Weights of a small GPT-style language model, trained from scratch on English Wikipedia.
Size: 13 layers, width 256, 4 heads of 64, MLP 1024 SwiGLU, vocabulary 1285, 14M parameters.
Architecture: RMSNorm before each block, rotary positions, no biases in attention or MLP, tied embeddings, capped logits.
Training: a variant of Adam for these matrices, 229M tokens, 7451 steps.
MLP neurons of a small language model. Each row is named by its layer, matrix (down: output weights) and neuron, and shows model dimensions 48-143. Each number is 128 + 32 x the weight over its row's rms, rounded and kept within 0 to 255. A neuron's up and down rows have the sign that makes its largest values positive.
After each neuron's rows, "fires before" lists the tokens most often just after its 100 highest values on Wikipedia text that the model never trained on.

L5.down405 [ 84  85 149 137  86 127 155  88  96 120 130 128 124 127 153 171 159 149 125  91 117 146 130 101 155 142 127 162  78 138 138 100 132  99  70 101 123  98 107  69 147  99 143 117 117 101  49 115 137 112 132 122 173  64 143 171  70 139  83 132  93  89 151  88 156 124 116  73 119 151 124 104  95  78 149 128 147 127 117 119 173  49  90 157 146 202  87 143  94 117 114 105  93 123 193 105]
fires before: "\n", "=="

L9.down454 [171 134 153 134 177 194 168 179 255 102 126 120 134 150 111 117 128 134 132 133  99  75 143 107 105 110 139 110  85  84 148 211 159 159 128 136 137 151 174 176  74 122  92 162  98  98 155 110 200 124 108 185 126 120 109 131 103 122 118 137  93 118  87 182  89 117 191 120 119  98 111 126  77 119 136  97 133  99 123 104 163  96 141 124 183 108 113  95  96 124 171 148  83 165 172 154]
fires before: "8", "7", "9", "6", "5", "00"

L2.down124 [127 147  95 180 113 123  97 148 143 169  94 114 119  99  99 162 136 155 155 106 108 121 173 106  84  95 104 151 126  96 123 133 115 145 142 129 137 154 115 151 102 117 100 115 118 117 102 173 128 119  68 113 186  98 121 170 150 163 156  89 165 126 120 142 123 172  93 110  79 147 144 109  67 127 107 137 175 149 123  99 124 116 114 201 198  94  76 159 152 148 179 118  85 130 147  80]
fires before: "\n", "=="

L2.down911 [197 157 127 114 153  54 156 236 119 126 118 110 144 155 116 158 125 102 128 113  92  95 109 150 148 117 126 152 173 121 123 139 162 115 107 101 174 133 139 137 166 142 183  82 148  47  88 128 115 183 152 134 133 141 106 161  76 130 190 126 133 115 181 172 123 142 116 152 168 110 103 197 100 131 117 147 103 170 105  90  97 103 186 145 214 130 131 155 157  72 123 122  61  93  90 163]
fires before: "ium", "ing", "ed", "ion", "em", "u"

L9.down376 [ 89 132 113 103  90  97 143 156 106 143 109  96 128 155 124 123 148 143 116  95  67 175  88 187 120 131 154 165 153  60  60 105 136 125  73 161 137 101 153 158 183 132  75  88 113 133 154 157 173  73 138 169  99 142 138 176 121 110 137 204 136 148  92 135 146 134 116  96 110 131 120 149  86 143 128 137 128 114 159 154 126  93 100  90 126 134  90 100 187  90  86 160 202 116 162 136]
fires before: "ased", "ed", "ase", "up", "ur", "ing"

L9.down466 [161 183 149 130 153 140  93 199 112 112 144 111  93 131 100  68 196 124 117 117 104 173 132  97 124 132  66 128 119 138 166 118 134 139  89 186 161 136  88  80 122 161 143 114  94 147  45  99  99 146 104 117  91 141 126 130  72  89  78 134 168 116 126 181 102 136 121 151 100 153 161 163 140  71 157 134 161 130  92 177 150 143 169 134 132 110 118 123 158  71 158 125 101 144  91 129]
fires before: ";", " |", "il", "p", "c"

L10.down994 [160 115 132 158 150 191 107 136 122  88  80 129 136 123  91 184  84 130 139 137 116 122 180 115 169 150  80 102  63  84 120 126 133 102 138 141  94 143 137 100  70 162  78  95 108 167  77 126  71 114 102 140  82 135 103 133 121 121  98 104 160 143 119 143  98 110 153 141 104 129 164 108 163  88 172 110 115 121 145 150 143 193  70 139 113 137  80  51 133 113 139 202  81  90 135 172]
fires before: "ary", "ation", " of", "ar", "at"

L4.down982 [ 59 140  89  74 169 114 117 154 103 126 130 114 227 140 164 109 167  71 121 169  52 166 155 113 126 111  97  68  98  86 131  96 156 198  75 145 197 163  99  65 136 132 159 156 162 135 112 122 129 161 124 113 145 134  82 141 131 147  62 167 101  86 111 171 118 156 118 185 107 108  65 150 129 123 111 178 187 223 107 166 107 113 135 132 130 113 104 144 100 165 135  84 100 151 176 114]
fires before: " |", " (", ":", ";", ",", "."

L2.down232 [180 114 192 136 168 147  95  97 118  94 125 157  92  68 151  59 126 111  81 118 151 111 125 160 121 105 148 170 156 120 107  95 191 121 162 145 127 107  77  94 106 114 162 134 131  88 186 146 125 134 117 131 154 142  95 115  78 186 103 190 114 110  63  98 117 149 144 102 140 146 129 168 138 115 118 120 136 144 159 166 115  98 161 156 131 101 162 144 125 113 157 118 169 157 165 103]
fires before: "in", "ro", "est", "ra", "ain"

L7.down715 [106  92 127 111 191 111 166 205 103 106  94 164  98 129 131 139 124  74 149 158 123 142 156 138 167 148 176 150 116  49 104 189 107 139 117 119 174 108 160 163 109 125  79 103 131  99 182 191 153 174  92 100 103  98 101  77 131 124 182 123 163 137 127 100 196 108 127  97 100 159 112 168 113 132 120  72 132 116 126 136 138 111  87 124  88 139 166  77 155 209 122 169 181 140 195  90]
fires before: " is", " was", "al", " A"

L2.down728 [102  66 139 100  93 174 124 125 135 144 137 162 168 134 105 112 110 133 144 134 132  71 151  67 179 123  95 133 131 140 180 128  49 105 129  94  71  62 108 101 193 143 157 132  91 122 151 117 164 131  82  98 111 115 156 130 122   7 165 150 134 143 170 150 105 139  89 148 188 199  97  42 116 152 124 110 146 138 104 144 116 158 182 126 109 148 141 131 146 143 163 142 172 125 174 149]
fires before: " |", " of"

L2.down233 [130  67 139 161 168 135  90 144 140 105 154 151 126 202 145 134 190 143 119  79 209 119 103 103 149 148  80 204 183 161  95 181 158 136 166 131  97 107 111 100  55 139 149 158  82 130 119 103 136 176 169 131 121 131 134 145  54 114 127 107 114 109  99 125  91 116 152 133  75  77 130 164 160 116 154 127 180 127 120  97 180 171 188 148 118 109  52 128 105  83 112  93 127 123 155 102]
fires before: "in", "ro", "est", "ain", "id"

L2.down492 [167 134 106  81 108 156 101 158 151 166 147 110  86 152 140  88 136 123 108  91  87 180 135 123 142 123 143  83 128 129 149 176 163 164 117 124 146 170 143  67 154 138  86 118 145 132 158 136  99  99 113 125 185  80 117 117 145  77 124 130 141 157 110 101 135 184 125 119  96  79 109 140 139 135 142 138 104 159 120 125 192  50 103 100 125 168 144 107 158 164 147  79 113 139 131 137]
fires before: "ual", "iz", " of", "ate", "ates", "us"

L5.down273 [160 112 131 117 172 156  75  99 216 124 125 121 214 192 132 153 154 152 160  84 105  86 109 158 150 153 132 150 133 113 101 138 141 153  45 125 137 155 172 187 128 119  82 130  65 102 115  99 148 100  91 155 166 128 139 140  82 116  82 106 160 124  92 161 146 162 157 105 131  76 102 153 100 116 171 134 150 115 139 149 105  98 165  64 116 134  97 111 151 177 115 152 117 149 116 131]
fires before: "9", "8", "orn", "7", "6"

L5.down365 [181  77  78 165  77  92 132  95 138 126  96 128 116 122  91 126 178 100  81 101 136 135 159 140 162  76 119 170 134 144 141 120 141 106  99 119 129 115  78  91 145 154  77 132  95 157 136  55 101 147  89 105 158  49 136 180 109 116 148 122 146 101 131 115 128 137 106 113  87 142  85  82  77 167 104 137 104 165 123  60 160  76 118 187 163 109 106 134  94 126 132 103 122 110 163  93]
fires before: "\n", "=="

L7.down65 [164  82 115 134 108 114  86 166 116 100 122  98 153 116 120 162 142 166 120  88 134  73 119 156 173 126  71 128 168 160 133 140  87 147 157 164 199  99  75  90  88 103 124 152 107  90 135  99  99 115  93 108 139 148 123 153 142 119 174 128 133 105 122 107 106 138 145 122 119 139  93 133  63 102  73 114  44  68  93 109  96 115  77 146 171 112 191  98  84 127 114 154 124 102 157 117]
fires before: "port", "re", "er", "ed", "ral", "ur"

L7.down16 [108  87 149 106 122 145 138 133 113 103 129 142 124 127 155 120 171 129 104 134 147  59 163 178 144 144 119 179 123 139 129 122 138 144 101 141 119 158 127  82 121  44 153 131 166 145 154 129 134 137 102  98 140 201 126 190  95 100 133  96 121 114 127 106 122 113  70 130 131 126  99  70 139 106 104 169 117 140 108 126  97 135 170  83 123  29  69  94 114 131 144 134 116 130 150 138]
fires before: " |", ";", ":", "ist", "-", "00"

L4.down717 [102 115 169 146 181 150 105 130  92 112 165 139 139 124 126  79 133  94 155 123 119 156 141 192 100 132 111 102 153 157 157 162 127 162 138 112 147 126 130 151  85  99  95 138 112 110 138 107 156 139 147 143 101  66 153 190 141 125 158 102 126  86  92 110 107 142 144  96 106  80 159 180 143  39  99 215 163 145 117  82 156 129 107 101 166 127 172  91 141 117 157 125 132 130 125 119]
fires before: "6", "3", "1", "5", "7", "2"

L9.down541 [131  85 160 110 127 189 148 137 131 104  88 114 113 155 156  82 216 109 143  93 123  86  86 123 180 126  90  88 134 103 149 103 106 159  98  79 131 124  84 145 150 150  79 122 148 169 101 105 104  98 102 139 149 128 137 108  82  95  87 183 179 136 137 114  58 116 126  97 120 103 136 181  84 100 115  77  90 115  93 131 108  85 116 142  97 134 104 112 131  95 111 116 163 142 116 108]
fires before: "ed", "er", "ers", "s", "ing", "o"

L9.down985 [114 115 169  79 113 116 122 147  86 148 152 152  97 143 104  57 110 126 128 163 114 149 109 125 144  88 103 168 143 115 103 118 138 145 144 108 167 133 126 163 116  49  83 158 151 103 130 190 115 133 122  90 111 130 144 113  82 127 106  93 169 175 124  81  88 143 119  87 141  99 157 108 104 109 128 180 187 129 149 151 108 111 100 128 118  84 104 145 164 155 116 115 183 116 104  90]
fires before: "-", "\n", "|"

L2.down711 [141 155  88 122 107 117 116 160 107 120 128 177 158 109  88 161 100 124 118 100 132 126 212 167 114 119 142 159 122 124  84 136  45 160 105 114 139 134  99  93 103 130 106 114 134 156  98 132 156 144 132 145  95  95 176 105 106 152 149 128  86 137  98  89  99 119 144 138  90 143 209 164 119 151 123 100 128 143  47  80  97 170 117 119 142 115 134 112 126  98 165 134 129 180 141  56]
fires before: "\n", "ing", "ation", "ed", "u"

L5.down65 [ 86  93 132  39 100 166 139 174  51 135 168 113 136 130  83 133 140 127 111 121 109 108 201 123 128 134 133 146 111 127 141  92 108 174  84 138 179 112 117  89 145 179 110  71 109 111 118 103 146 114 143 124  92 138  70 152 106  72 113  85 144 162 170 211 128 156  69 131 142 106 110  93 109 131 131 160 126 168  72 153  96 143 159 105 166  81 107 152 128 121 139 164 142 127 129 133]
fires before: " |", " of"

L9.down8 [144 116  97 151 152 145 117 108 168  57 179 170 173 176  99 160 103  90 142 197 133 151 167 147  87 162 123 100 143 119 152 139 161 150  78 141 165 106 144  48 100 144  93 122 115 148 145 110  95 139 132 162 134 153 129 220  95 165 163  96 132 106  91 169 154 105 142 141 168 142  83 153 128 185 182 103 165 144  65 137 143 106 112 154 165 102 114 143 123 142 103 134 150 162 194 154]
fires before: "\n", "m"

L7.down370 [139 164 208 156 120 164 171 151 124 123 107 106 170 151  53 141 177 106 145 119 168 138 224  76  84  99 137 118 113 150 122 131 130  82  81 146 135 134  85 127 127 194 108 135 117 103 163 183 126 146  97 147 147 164 120 182  90 133  87 125 136  74  94 148 105  95 133 151 124 134 104 199 168 156  81 143 146 105 123 159 247 112 166 153  91 150  98 156 128 104 105 143  66 145  80 158]
fires before: "ign", "c", "p"

L4.down28 [155 117 109 121 103 139 146 103 124  39  68 116 107 122  96 148 105 114  87 131 158 183 126 184 156 129 133 140 129 119 129 114 109 102  83 154 129 111 139 117 141 172 109 121 131  73  87 123 103 140 108 140  94 121 161 124 144 128 121 181 127 125 131 151 154 176  76 133 179 132 121 125  81  79 131 109 110 151 128 160 104 113 132 173 156 117 212  88  67 163 129 136 125 109  77 162]
fires before: "s", "ed", "ers", "ing", "er", "ten"

L7.down930 [106 165  93 170  85 125  97 130 173 140  89 129  86 155 118 109 151 137 152 172 146 104  72 168 159 113 105 163 163   0 125 112  88 110 170 120  89 115 120 170  98  71  86 112 107 137 140 142 150 165 135 158 129 148 120 131 154 109 106 105  56 146  79  79 106 129 119 134 153 132 215 113 151 102 116 138 127 100 164 140 121 146 113 106 141 162  73 110 104  84 116 211 183 129 115 152]
fires before: "\n", "ed", "ing", "e", " of", "es"

L5.down22 [142 106 117 153 174 197  78  93 184 132 109 140 168 152 165 144 175 162 139  92 130  94 132 160  92 132 132 118 133 126 112 140 125 183  83 140 112 139 179 153  95  75  51  88  96  63 119  96 172 114  96 133 104 114  86 137 112 109 112  92 133 107  89 147 175 157 184  99 110  55 104 120 115  33 123 180 132 112 186 130 155 137 104  91 146 134 100 128 119 176 127 124 130 159 111 121]
fires before: "9", "8", "6", "7", "4", "5"

L7.down689 [121 115 155  90  68 138 161 123 155  94  90  89 109 101 137 170 227 148  95  91 145 140  56 165 105 106 106 161 191 116 144  90 132 141 121 141 113  89  72 126 121 146 126  91 137 154 142 141 136 129  88 130  59  91 122 124  87 159 152 120 135 163 137 200  98 121 134 154  62 102  99 151 145 148 125 128  26 111  94 120 197 125 153 123  91 102 183 140 127 117 184 121 124 126 168 197]
fires before: "p", "ed", "t", "ze", "al", "an"

L9.down872 [149 112 150 161 102 112 131 100 159 197 112  84  99 155 150  67 115 158  95 149 118 185 139 140 150 125 113 117 141  97  86 152  88 123 155 169 154 188 143 176  73  86 157  88 125  90 149  95 147  92 170 130  94 140 188 102 161 107 141 185  68 146 145 106 116 120 149 173 122 106  43 192  65 188 128 138 145 101 192 131 120 124  93 154  90 110 133 108 181  87 124 131 150 123 103  87]
fires before: "ased", "ase", ":", " d", " on", " in"

L2.down933 [ 67  88 127 100 138 188 155 102 118 140 123 136 142 161 152 122  83 161 121 186 129 179 135 179 134 143 122 100 156  88 116  90 170 136 128  93 177 159 127 152 182 108  83 124 136 130 117 143 153 176 135 144 122 136 166 114 243 158 158  83 180  87  88 137 106 131  91 117 159 129 116 139  45 117 177 131 134 109  57 139  84 164  88  78 105  82 148  68 114  79 133 126  94  96 135 116]
fires before: "am", "e", "ual", "s", "ing", "es"

L4.down599 [134  89 166 173 157 112 120 201 108  85 107  64 105 101  91  94 117 154 107 154 104  99 129 100 108 148 113  88 142 135 137 124 200 117 126 108 144 122  63 108 135 123 166 135 140 146 101  80 136  94 183 134 126 117 168 110  84 145  59 173 146 101 123 131 100 156 141  82 116 111 143 145 131 135 105 148  98 138 151 176 108  57 129 134 132 109 156 136 137 204  86 146 146 133 140 114]
fires before: "resent", "oin", "ublic", "l", "ro", "ubl"

L7.down291 [152 160 141  66 141 122 143 153  94 122 161 102 138 161 132 157 182 107 120 135 121 103 126 143 152 184 142 110 106 123 183 102 103 112  67  50 142 121 105 160 106 108 133 167 106 159 132 140 148 134 192  72 122 181 152 144 170 125 160 109 102 127 113 111 104 122 109 149  66 129 128 135 144 190 124 138 156  79  90  94 138 210 196  82 144 100  87 109  71  78 137 159 178 161 169  93]
fires before: "\n", "ed"

L7.down207 [128 132  78 143 160 147 123 183 133 123 168  98 144  65  95 136 105 147 129  77 129 109 170 172 129  63  68 119 130 140 103 152 100 141  92 172  83  92  93 149 132 184 110 173 158 134 129 114 131 101 170  82  77 108 190  90 156 110  77 164 123 117 112 107 140 177 164  43 104 167  99 128 112  76  92 106  97 168 103  97 130 151  81 136 136 135 188 142 138 103 146 109 144 113 108 106]
fires before: "port", "er", "ers", "in", "pl", "s"

L10.down174 [162 129 159 149 148 105 109 139 135 156 112  71 133  90 159 162 144 177 149 107  76 167 106 140 132 116 154 110 165 132 119 160  85 134 115 140 185 108  86  98  93  40  99 111 100  78 161 147  45  90 150 122 108 125 110  99 113  82  96 136 118 196  94 105 118 181 127 135 110 172 162 125 108 147 110 105  90 165 119 150  97 116  96 129 139 104 186 127 175 136  96 125 158 152 161  71]
fires before: " in", " as", " at", " on", " to", " for"

L4.down240 [171  71  93  98 115 162 101 180 139 155 135  93  99 107 139 133 122 117 153 122 164 149 162 158 102 109 180 155 146  51  94 151 146 116  83  98 178 133  86 120 156 191 121 132 111 151 126 127  85 202 122  76  94 136  82 128  86 106 120 144 109 147  90 152 142 208  75 118 150  90 103 171 164 117 168 118 113 135 106 127 141  96 151 130 125  98 124 110 160 127 148 148 164 159 151 130]
fires before: " is", "al", " was", " A"

L9.down753 [ 88 125 133 104 131 113  78 145 213  85 155  89 130 132 179 105 106 138 145  89 128 120  57  77 156 135 119  81 184 143 111 112 146 141 111 102 168 128  99 149 146 110  70 156  97 104 143 146 136 114 111 104 105 117 113 146  88 107 148 115 163 181 136 148  80 121 157  67 126 133 106  81  41 145 147 152 120 115 140 109 153 134 105 122  97 126  67 109 120 158 112 120 124 143 120  73]
fires before: "-", "\n", " ("

L9.down599 [158 158  76 145 131 122 162 163 163 196 108 206 158 107 114 151 131 168 160  80  76 157 139  85 151 157  46 128  94 109  73 116 120 111 120  72 149 142 122 162 143  84  70 128 169 157  67 126 140  99 136 181 131 114 142 123  70 131 126 208 104 104 146  92 119  52 106 151 103 159 134 104 150  88 154  82 194 131  99 157 131 132 119  97 126 119  79 113 164 164 124 135 139 109 157 151]
fires before: "or", "ous", "at", "ation", "ative", "oy"

L9.down710 [132  55 124  80 101 122 138 136 103 126  93 149 160 157 157 136 122 142 124 159 137 119 167 152 127 191 132 106 190  87 144 116 134 175 125 118 198  92 117 160  70  80  54  86 144 109  62  67 118 175 196 115 172  93 186 125  98  80 114 129 104  77 147 112 123 110  70 123  97 161 123 156  97  84 139  94 105 197 111 105 105  70 119 117 144 124 104 152 119 100 126  93 165 138 138  94]
fires before: " a", "ed", "s", " an", " the", "ing"

L4.down488 [110 130 152 148 165 121 101  93  73 102  59 109  63 175 120 138 175  79 105 103 125 151  63 124 148 114  89  86 129  99 106 145  89 160 138  90 133  73 116 154 165  85  77 134 111 130 112 126  95 134 176 158 148 120 121 120 139 131 146 145 116 113 114 154 116 120 157  87 131 130 159 153 146 118  75  86 134 127 164 152 102 103  88 112 143 159 133 135 116  70 111 179 134 125 166 120]
fires before: "ice", "ed", "e", "ing", "ic"

L2.down184 [149 161 127 196  66 154  75 135 110 155 152  95 108  99 124 147 109 139 128 120  79  81 145 139 145  78  99 151 137  93  93 139 142 186 117  97  85 138 112 114  78 105 110 114  91 125  96 132 153 141 140 131 162 171 223 161 106 103 102 105 144  66 135 114 184 128 129 112  99 108 157 102  42 173 125 164 169 151 123  97  80  51 134 191 241 157 108 163 135  58 130 147 129 146 125  91]
fires before: "\n", "=="

L2.down830 [131  96 124 119 125 164 157 135 146  93 103 123 124 102 108  87 155 101 100 120  85 132  90  99 211 106 157 122 110  81 132  85 115 216 134 165 131 154 120 125 153 146  74 189 143 137 110 110 124 174 121 153  88 141 128 178  68  87  67 164 119 143 182 177 113 176 107 114 147 126 169 122  98  62 125 123 134 133 126 108 126  96 142  77 128 136  96 124 147  90 137 109 144  92 168 124]
fires before: " |", " of", " be"

L4.down76 [124 110  77 177  61 121  99  69  78 179 133  97 201 127 105 172 143 155 125  95 152 135 170 123 143 120 124 190 106 113 122 146 149 158  72 109 124 127  77  64 116  60  96 110  72 149 123 115 154 104  82 106 167 117 137 181  87 158  98  88 181 137 135 105 154 127 119  88 118 187 158  97  71 140  94 167 179  93 136  84 130  99 128 162 181 163  81 132 120 145 115 111 100 162 160  78]
fires before: "\n", "=="

L9.down861 [124 177 107 151 143 133 101 111 118  95 156 138 108  97  99 151 136 108 120  88 146 172 175 175 153  97  83 154 140 157 140 149  72 129 135 128 154 207  91 161 132 139  41 110 132 106  93 131 104 102 135 134 138 127 196 138 153 133  95  81 166  73  95 122 193 117  94  92  80  98 103  99 105 124 120 135 154 137  92 108  78 106 119  89 194 116 193 122 162  93 151 150 167  94 160 111]
fires before: "ing", "en", "es", "l", "s", "ings"

L9.down867 [ 59  82 151 133 134 122 159  93 164 113 175 137  96 163 109 138 144 145 153 110 112 129 107 107 159 171 189 132 131 133 127 137 135 125 113 149 107  76 168 162 141 190 108 130 142  98 143 132 101 133 126  93 154 193 142 111 104  73 123 144 119 215  59 138 154  98 157 170 102 134  87 187 129 125 158 147 119 133 118 118 141 130 130 147 145 111  85  84 101  98 113 107 139 124  62 169]
fires before: "ound", "m", "r", "g", "ch"

L10.down714 [120  91  69 117 159  90 160 171 138  64 153 128 162 166 170 125 168  99 118 103 148  79  75 103 112 174 133 131  85 134 166 157  99 114 141 150  78 100 126 148 125  71 145  60  98 123 176 167 107 158 151 149 101 176  77  84  89 100 114 148 103 148 109 119 149  93 182 145 133 125 141 129 107 153 120 139  88 140 106 121 151 198 171 155 117 126 129 137 157 129 114 111 113 148 104 149]
fires before: "ge", "act", "g"

L7.down639 [173 100 148 138 145 123 186 144 128 118  56 146  97 100  81 135 193 131 123 155 147 156  87 142 184 124 121  88 178 167  67 136 123 171 150 134  91 124  92 129 105 169 157 152 131 139  99 118 153 123  97 187 144 111 112 113  71 133  58 139  88 179 144 139 162 123 162 135 108 144 105 150  87 117 118 118  77 168 101 102 141 116 126 132  80  93 168  79 187 151 115 118 157 150  91 145]
fires before: "er", "ed", "p", "e", "ers", "pt"

L7.down710 [164  86 129 165 122 115 135 148 113 117 109 130 159 142 187  84 114 134  78 112 132 129 104 110 111 157 179 150 147 175 117 129 121 165 144 155 127 118  76  89  92 170 161 125 120  83  58 105 112 148 200 123 152 100 123 165  85 150 154 129  99  85 125 106 134 115  86 167 193  99 131 150 147 168 167 201 158 158  99 127 101 107 171 140 144 127 160 130 115  57 102 159 120 134 145 135]
fires before: "in", "ro", "em", "est", "ain", "act"

L5.down396 [143  77 125 128  70 110  82  77  72 146  99 155 170 101 117 169 161 155 156  87 131 132 154  80 161 131 120 134 136 134 151 153  98 161  83 109 138 138 101  84 178  67 113 130  79 155 166 107 177 111  75  85 173  78 137 161  82 176 122 109 101 170 112 141 132  95 104 106  99 178 182 120  93 167  78 170 164  76 126  51 125  90 139 153 130 120 105 116 122 167 123  67  91 159 162  89]
fires before: "\n", "C", "S", "P", "=="

L9.down923 [188 130 159 126 104  82 144 146 102  81  74 141  58  91 131 130 144 173 156 181 111 122 128  86 173  97 113 165  93 128  95 174 115 116 196 160 154  85 154 123 157 130 147 111 147 124 100 111 188 103 125 124 118 107  99 134 100 140 117 115 177  86 135 141 126  93 140 132 112 133 113 180  87  95 114 172 123 159 118  63 155 120 116 113 105  78 129 174 136  52 127 131  90 108 102 148]
fires before: "ed", "es", "h", "ing", "in"

L2.down987 [138 132 143 151 142 154 138 114 137 174 111 124 172 100 185 173 128 165 115 113 150 123 184 105  88 153  82 127 153 111 134 119 166 213 139 129 148 153 141 126 120  77 145  74 139 171 117  69  65 109 162 168 114 106 151  83 105  91   0 160 157 114 107 136 110 145 143 123 132  85 115 100 155 148 108 158 126 123 137 147 120 147  49 112 177 150  91 121 152 133 119 162 146  84  98 147]
fires before: " |", "\n", "k", " and", " M"

L9.down671 [ 67 111 121 140 126 150 108 130 197  95 107  81 143 118 161  80  80  89 141 105 147 131  97 138 156  91 142  91 120 126 131 112 196 147 131  74 139 167  67 140  93 113  75 183 162  79 163 153 135 108 109 125 114 113 105 132 105 114  87 113 133 152 154 128  70 145 146  63 129  94 155  82  74 128 139 150 145 119 156 152 140 109  88 145 142  96 109 151  64 176 106 144 127 149 132  82]
fires before: "-", "\n"

L5.down824 [155 161 157 122 101 144 126 152 109 129 143 193  38  64 184 179 147 152 135  54 158 115  88 122 161 130 124 118  99 132  93 184  96 136 159  99 135 107 109 133  99  88 183 171 111 198  91 123 148 118 180 109 178 129 138 123 164 195 118 143 132  94 112 118 132 142 136 159 137  45  91 148 142 147 102 119 124  87 111  79 147 154 154 171 112 123 179  99 167  78 125 177 138 124 198  95]
fires before: "or", "an", "ic", "s", "ics", " and"

L4.down780 [103 100 150 177 148 146  91 139  76 136 122 160 121 129 125  86 137 143 135 111 114 132 166 158  91 118  85 106 143 117 140 101 151 169 101 143 128 162 155 127  82  95 139 118 100 159 102 129 164 127 141 128 145 111  87 186 129 128  76 109 138 111 125 120 107 149 186  88 130  99 149 143 126  32  82 186 123 102 123 128 109 151 113  99 186  97  92 107 135 104 146 149 180 123 194 131]
fires before: "3", "2", "9", "4", "0", "1"

L10.down260 [143 132 139 175 141 186 134 162 200 143  90 117  50 195 154 141 173 133 165 122 111 120 124  76 115  92 107 109 142 172 102  82 200 142 121 108  93 118 137 194 130 139 159  99 150 164 143 104 138 116  97 142 111 102 146 151 153  83  75 146 126 164 161 132  58 150  79 126 151 192 144 116 103  68 164 153 145 132  89 179 155 128 126 116 133 133 109 105 111 136 157 116  95 142 131 101]
fires before: "i", "it", "iv", "est"

L5.down80 [114 118 123 131 144 158 100 102 206 111 162 112 156 126 153 191 107 129 168 164 133  20 109 148 133 127 177 151 139 125 166  97 138 128 129 163 107 137 152 108 128  83 114 130  95  81 114 113 111 142 125 136 122 165 109 117 164 112 114 117 156  99  75 138 141 129 135 148  88  93  82 153  96 124  60 156  83  88 151 110 164  56 164 141 119  60  85  86 142 114 148 122 102 105  84  82]
fires before: "8", "7", "6", "5", ",", "0"

L7.down280 [145 108  73 126 141 145 106 166  71 138 131  99 170 101 151 133 116 124 125 174 121 129 177 160  92 113  86 108  80 110 150 158 165 188 113 156 164 114 192  61 128  72 112 144 164 187  98 122 118 127  92 122 109 148 138 152 116 129 110  93 167 168 108 174  96  98 165 172 113 151 103 122 157 177  71  71 140 140 130 150 142 110  85  95 170 109 104 155 124 153  93 109 103 114 163 154]
fires before: "\n"

L4.down122 [131 128 131 119 147 126 138 104 113  62 150 120 145 109 172 147 166  76 125  68 172 135 122 198 153  87 175 100 115 166 141 109 120 121 172  88 150 148 140 139  15 149 112 155  90 137  96 151  83 170 122 168 141 157 129 139 207 158 196  93  89 104 141 114 164 163  88 142 126 149 139 103 172 105 106  87  88  92 101 117 119 123 132 184  69 149 114  73 101 104  79 110 114 108  99 161]
fires before: "ed", "ction", "er", "s", " |", "or"

L4.down47 [ 75  94 152 168 134 164 103 157 128 130 160 128 138 185 155  95 178 181 131 100 151 113 115 178 108 144 102  74 147 123 144  96 141 198 122  96 112 137 156 140 117  81 165  90 110  64 110 121 143 139 122 113 116  76 142 184 109 143  95  86 137 153  78  97  96 113 163 123  86 108 135  73 114  31  70 182 116  98 126  95 135 155 158 114 191 133 151  69 114 123 157  98 164  91 136 202]
fires before: "6", "7", "9", "4", "8", "2"

L7.down650 [127  82 121  98 127 158 121 127 130  97 129 170 131 120  78  91 152 125  69 151 132  86 114 135 157 164 103  41 121  89 114  76 160 148 180  85 151  77 112 103 118 102 143 130 136 129 119  47 122 108  53 128  98  95 141 115 186 144 101 146 120 104 135 135  78 159 176 156 101  72 160 124 103 118  98 101  82 139 173 120 131 135 126 128 118 106 127 106 165 133 121 117  98 160 131 116]
fires before: "oin", "ent", "l", "ro", "ar", "e"